From a checkpoint of a small transformer trained on Wikipedia: 4 heads of 64, tied embeddings.
MLP neurons of a small language model. Each row is named by its layer, matrix (down: output weights) and neuron, and shows model dimensions 128-255. Each number is 500 + 50 x the weight over its row's rms, rounded and kept within 0 to 999. Numbers have three digits each. A neuron's up and down rows have the sign that makes its largest values positive.
A block is one neuron, or neurons of one layer that tend to fire together. After each block is what it responds to, as a language model described it from the Wikipedia text at the highest values.

L10.down174:476596512488434432477501501608484415452513610542479541491479575502521484517498497622463497497523485519549547548464400572538496565545522528548591494522471588495458406511520548585539507493457548544492494456572524506497453440508538553510408601474485481472555546515482482477490501449506519463500487492481586516430454567552543576545556448476504574533471484492514406508637510539487469541547
L10.down195:524540513444498560502516517481554469503575534501577543489522518400418510494578481519464520476464549510549539478597458456578467419385528520489493482450597590485483422592505565497522538549426466458516497459443471493545543590478508548473462574405457516471491532520488500419545500532499501525395530421493458573424408532498534522426502463502494587559542457407582533602487470493545456510587
L10.down271:479416475479541484481497470479497527422537504432424473475496482526530443476463470494508513543398576447490567514515495490464452493491489636425441491551602475415551537577505484481478458528489494469496475458593510479552628477525509442431534458433417477537537564444409557549538432580485563435467545440539528523454489508542427578451527492544507545545525549517395460485583405480522491510527
L10.down341:429570576503537462508524466508506608481503484530495542486433411528526438487490528558430460590518506506463533573446447440514478601571506497397463590577480482371482473519424566526568445498488476541516592421493474504490548453425419502521538533540386534491548450510431503498461496467564477482447452461509517517538500587474452444422419539525523473546577406473474415532431532453547519500568
L10.down489:491482476460471527381452525457483498442602492479423479520511551419562511526549469410528495537573436449523567424519482511416470479525513450431507499414563550600556515553581554498529451452504517520509379568594453582530561453556467537450473451495466470556561564388529544531510555411472536447538572474510461478523535588501527425563449470496569524538500516521538465507441476509548448474524
L10.down567:372555540509499531513548439508499513501479377476503486596436584494435527517574461510517475455494531465467577570547507586514405484559509475520496461473589479514445520518526547447586601511477526534477488424516480470493491514525439422607531428535528524468452531499535526532531544578453516541505564513486663491435497495496528555439520455537455395636564529417436422530503505499500548483562
L10.down574:460513483540466451553518493457475512598513475516517395494476516462549569495477494489504448445453599477501614533475515543506470536554434439598468434406515521484476483502459567530541546505585479414537414455362506506499557563508558527510422502443533557523462554515560489529550533483468588555496527436474544604544496496511452579542525510501511501600492441444490583578444509524508478528501
L10.down583:486422479522467472435474500427531554511487511435487486503503499519538498533587498498480502517521459500467732494464468434545483489443494455491524519487526483464514433509496474474504479555450446455481496543465498513542459463506500477461460517458548459555436503544446515505477487529443484502444475494476449446533555464471629491479463449528550487727510461491527514440485553541439497455533
Description: Digits inside numbers

L10.down9:510545509479462438461445561542533496472448471551471431497547542460436545426434501532478471520435547504532645484523481576541459500465516479507475507488490475532546506507477363463517584490457527578499521512565495519513437448509471438551557517412500547470485477538485500543466475465508428466523515482544564498483434463452568532463504486536476475711469466459451432413531491548549498515450
L10.down35:434532430439477517487450535529543467604508471430528524545513478536477505534427528515445397461504421491516689505477469466458483526416511495554500541566401522550429439525571500522468519535510574471534551484496534529436533494566515433445529489496510402369497517473543462419505537436499515539522498481531509448430508518410544426460421469457495536571579493518571501436488511474476522492455
L10.down85:506483478484543362489410424397472522460464492448494470414448527455425493491504455432458499513498512523461581492495452526458473452465552517433498522507425459460535378485522475543453584409492528468534491509483572536511545567461543523550499464498496559570486502464527522515501579486413554464502449535501440519585532436397635440505435456490531399519433602451514470469424455445464444445631
L10.down284:510467530432496491486481624443441591573521491467463573525571480618437532417448510367525464433514560504526544471473574512442508468441552537450437515515474597530486431588469516526520542582538590521424485442490559555538526476465452506568543456481520508503522446395453579485470560514419532445539504521419520555506495423394499490455533483504505486543501553494516520455506531513433565523467
L10.down291:601441569477528625514528547461475501507535474501465519594461456578403539452446558575418515500559529497582523502483491524520470442531526488486450506574538546583500544477483450501501465408462496524416601447531516377510541466502466549481635444541536491450455576509491555576562528558572455377524478514456590472497500412541495533469485563556527512571488548504469450446528522441429506488456
L10.down352:524507541536507537508482550504501577494507529456552441472477488557536452560473446514568530428476548526554552518542490550515404462408483645450420424498565554504424452519486472428507476553484469484397546463549488421533530504570452466449396442397474374571482424500456522456512438417358586494451589569446462527499446436418466505462541448499426543569506532567483540498522522470458552436489
L10.down376:591506489572569594548508506438489543452481510524447458435544443577474505520485542422484497420515476491555636464418533536531524420493558541501455572467563483463502403473540445439460436557483533483465500452437477485483546482543483435414440551420469445489551529579590505515546414508526549443564452478424477508491388393436510564522573494572455494646485518463438433465527493473456482500575
L10.down499:464518487527512437535478563524476470426422485546518410432590469512529581539481510597513518518525539544535688548429550574536484545509477514527470555544486497582549608460441518493446528546491529513470430504430537395517372442498418567557558410514537480562534490481527509506442587485528488476530527524445486484532519547533491501459473484452463583605512418450509442572469492501450474486480
Description: Word-completing suffixes, table digits

L8.down165:452535535493462424504521544549516470455483490489467414495489569537506509481531415483486551460557507501472459595461513586497511507535513588413478467537517496518458520515526516488465584552598488500514414503552553576616564514417505440435485551478528446463549483479516409551556502568527449526502503501557495457513403556438451464497504540463583514525509481575564522555474508503483413491470
L8.down412:409436426479514517479567515444493498480532449487488395532458503545465491472388519467535518510379458550588400492494490509451437529486549529578406582521513492449410561507582524472482467493492486476468498564526459492461486502548445481442494490501450499543509495410560440507560465453589506485447486569521434514499501460371490424480493526546493531392561573449566585522528497487449449557385
L8.down419:572449484391515351424445489470496487528493468456495496488604574490506473496433646540516551458494546435493504437550443501467492498502445439542500512472480468408509513497554413507555513473514444420522573500512515496546466596501482459507517587470458454471476541545521528561437517514404545471478450500495430474490388457424486474568601535493518520520542476517446515417596505437429486561552
L8.down637:439566475493558523476522560529514452516510486521430375437571477535536475480577437483484386505377577554527377436502520466513495550495495493450398430526578445532549409557591508430480502546549523510473544534469452526483517613506537539482527523537461564468483485464598580476490556559464498539401463545438463453435482478385503542609483487533506558459502492457529485513599499489473433521477
Description: Domain/field nouns

L8.down86:516507551493577503409488500548490582488398521460501440518539392558519505488444447504548533530369506502497554555560454467484456494459451484530516449501582418506512499377478415426411421465438508481429539498543476393494486476540441473434459533385479489442455534555451533471503450490532561488483524459441510450506422499457439552479550501593412452582400510486384565513516509453427550447446
L8.down281:515506441501494491410466451497565452477479530533448492474435435444446462500478481494484558562454545504513522558527581521580429386554467493436460470489424483543530454508606510524515407444612480445568553516484539460553474409489448450547513510460450534583509436456435431509455506556513542528485417503503556534413417506573533514459532448547446478539475561494422511494576523554426474514393
L8.down444:485500518528459489480579516490440553585521454476473488551450526507505389520555594505550518501521459397527431445404537599516465440526514514466405509449455432464508481542613513491443456523464472581541377533542495529540546523577497552510481543529436405499573523474522569550442569479460559560602519558520507507490526585458572518540506438428470491497432521447537503530449464449524539525480
L8.down523:494522480530530439531491577513531440455415387528601431502543490538470404515568502498475466450532489517470478536529476483511516513417475444437538334484493516529508526378508513547590471504488456531508549499506457508488432497508558524409541520501516523449493530579460603521525560505519535444571471419479557523538416523459510441536538531553516522527500441545494622498480486556609537487569
Description: Percent column headers

L7.down68:425501542515484550475454526483456428405394519487548490583518474521548470527472424488459474478443538532537531528494446543580549475544391503466480495396503462482474442621412618465483507495529337478571478460460566489484468521503480500434551570465472545595520551500531605529493465525390437569517481549512488552541515522412409522513473568545391506461547468477436460538552489582546497524445
L7.down354:508486594474502497480464525427469520475565519580533594552587564534569456465393441466540454436444504530468469533414434539541569463541526479557509504545502590474446523557580553510531521558497512585551611470503476451524525603476488584494411487404527404473583494439545576436409568433481477561469391525493500523538473461490564555569510509598466386409465524498579575502470492489519515527516
Description: Numeric table cells

L7.down215:504503525581452473498562456556525551504453469473547464489471433561480444467301438477493556440446513513485455536554415392484550487474521543521451457487464457459510503531433408479533428534445416495479500510484465508508483495585472514550519559465562513506504518521556481454535490548527410443576503566574529463443520495547518398504502609496525484518466505562481497504591508452561532421549
L7.down299:499455492465453481568473424486475474508479556491500462457486472549447464473301451564530513413497541484463475467489515580490596489535550492485481536471533442471496500544519482525444402490467503520502477569434455522568552488480504494535487514496540473534404504486494541464521518534423334503582530532573545463507436478507460494523544579473528449513571539538551471537495545526532535467547
Description: Digit 1 in years

L7.down3:484524525492458562450589535533578524459547554509401520519507503452577479593594427548486516501476389514524531465479475488530398375387503486574518510531544494529368509424518518466435541448485517505543548414535546469483437468455543482432456528485434553473522562484453407342446472465565493484523554518573533517497499510465590504455506416602507565520494552548571456491516471527536414532509
L7.down468:540427592501497539534547573427484595567478566529551429494481461595579437458524481447526499419559447489496375478464536530549497457435503572504509481513515514465453527463494555375465520577457492524469545455436487485449548591444468534391481461477489479510561511603525512555517492576481393477530521495462445479524556569431598539514554516408496446498511516382469540480509463545572546572399
Description: Work-type category nouns

L10.down42:439503484460539425501471508396478517452521428477466389509469512477561489472498500499508459486531455499495281471420450521577541510493518438474509558538494528551545541518489513549528395343564485551500470480461553507561507502478482492471510498556504440541487520569606480527453450532484492506522486484513445512349553490501423508491462475541465527621505524509557509564437528539450527527435
L10.down76:517498429534477479524469493440493427528475497452457457437550559511501539511446508400486493537425421462540359543458529472509522482545423526609530505477524480506559472540440490589526493534540447505370544506515496412482488588500548516548506453531499390473447489518528471580454577512492575477514513525496442534478522358493484513574584575507518453445540439476435489534538507451450502467463
L10.down108:478540487541501460512545546451468482492491452559458601513506439500467576491414546522476504475434479454533467536436495528511471504463541483535494551390428490430468523494412492560459491423556513456462516546483511476476585540448615539551523450533566464521528486415591531511494572535501475500533401557460476535531430574499526524504461555503488478512471545559463543477519585549457510570421
L10.down191:429389572606510451513435558509537422560530551404523501513528430563520556594568487454492478530505523497430553479489545577600515504568479435486477525453469522536608496473472500570406569542534467503456452463534535527528441497467530478582493554579501528481543485596474486459435474525592471500497494549507464552466587512403532613491419499496451557442476557498506469556441510512524491574344
L10.down246:400451521545393570493512573496520546487536552528487475529534537499467557469548572448469487525463498475435535535465496549437539515543568539469541564513463446405517512532522461503522458482511517541509476446543495468522538474454554518483590484580501598486536502482483490614488497528548553433553463488467413488469454428425596466400372448535454458511464508433416552480496440547416478535535
L10.down357:465550555576475502481418533479446397505567440532516474540576616665524532411597507554510421538481479392457489528457545531468437513505544515397529475495438468472493537498545483503491506495478475549493474525497466511517486493431527504589534450543412530463508495506453511512516557485490345524535524538541523573527465510524489501535418430557406480556589457433539615490560477433522508499436
L10.down392:548544502557475397470521536442527573442574442472521476505528557478459477459513487473537431502529499473525518449523598517528588407454466524455440475454614527503477513576501577508584464444438476506456491568477452539507556490491457541550599374542537515553602444480472504538458504503484477500439551501416498533548511486523543396468497459526600483574458507559488596471554542537519467420508
L10.down455:520527513475443440481505514487514535552568536443548365444524581370495498417513604479590536554477538541540379543422438532490602580570549522486501525501470487473489539475502517534536514428555502527559468515543562552489589501425486486536488488497495493544507565489588506469463450531503486476506454434505435543426448487325543535496483468544500515509422546527505584500474554517436577469515
Description: Compound name beginnings

L8.down134:557337480478467502469422515431528562521511561490454409530477493469432449518546511450454494521314485498530518452509530496512534526510494517554480476506496487503520486498501518467524533532514533447475542502512493494514549481493485523570536525502469460622484415513489527570543524499489489505537498510517503445578499522530783443470512523537482509446576536539507503490490505493470464502475
L8.down161:432550528506468472555471503433580493574579535493535451545468542487428477392465500436507476490432510565509510496458578471446480481556459497528527503595522451494467469476574391445502525558542485509455544455481464592521452495561518414483427552601496392610509486395433580434376542548515524514545528544410551458516490547494524533530566487546481497508445515462514552458488502475435556515467
L8.down546:490326478519508511478449483416498531527494553454477430514489441482404500526577532453473468451256450542507484497500507491480482532534504502514511519534482490574513474558461457522516510525455514466505537536464490482445529499528513512527515527485501498562481444499490519531529521500510464473549490520540480461539507498525751493504536490550504474424571521497546538522510477453515509525467
L8.down591:465476542458481521405488522541565563566447527466463442475500476429524487479411500475477442454504412522498517440511408501495540526485482497495569511536437544524495468458474357555472419542554581524385453515529527410439508427497462483519655517447476437558592422475594559489552491459438429546527578528457485381489558446563544452592462439493466482438481506500429485507546440428593468492360
Description: Year decade digit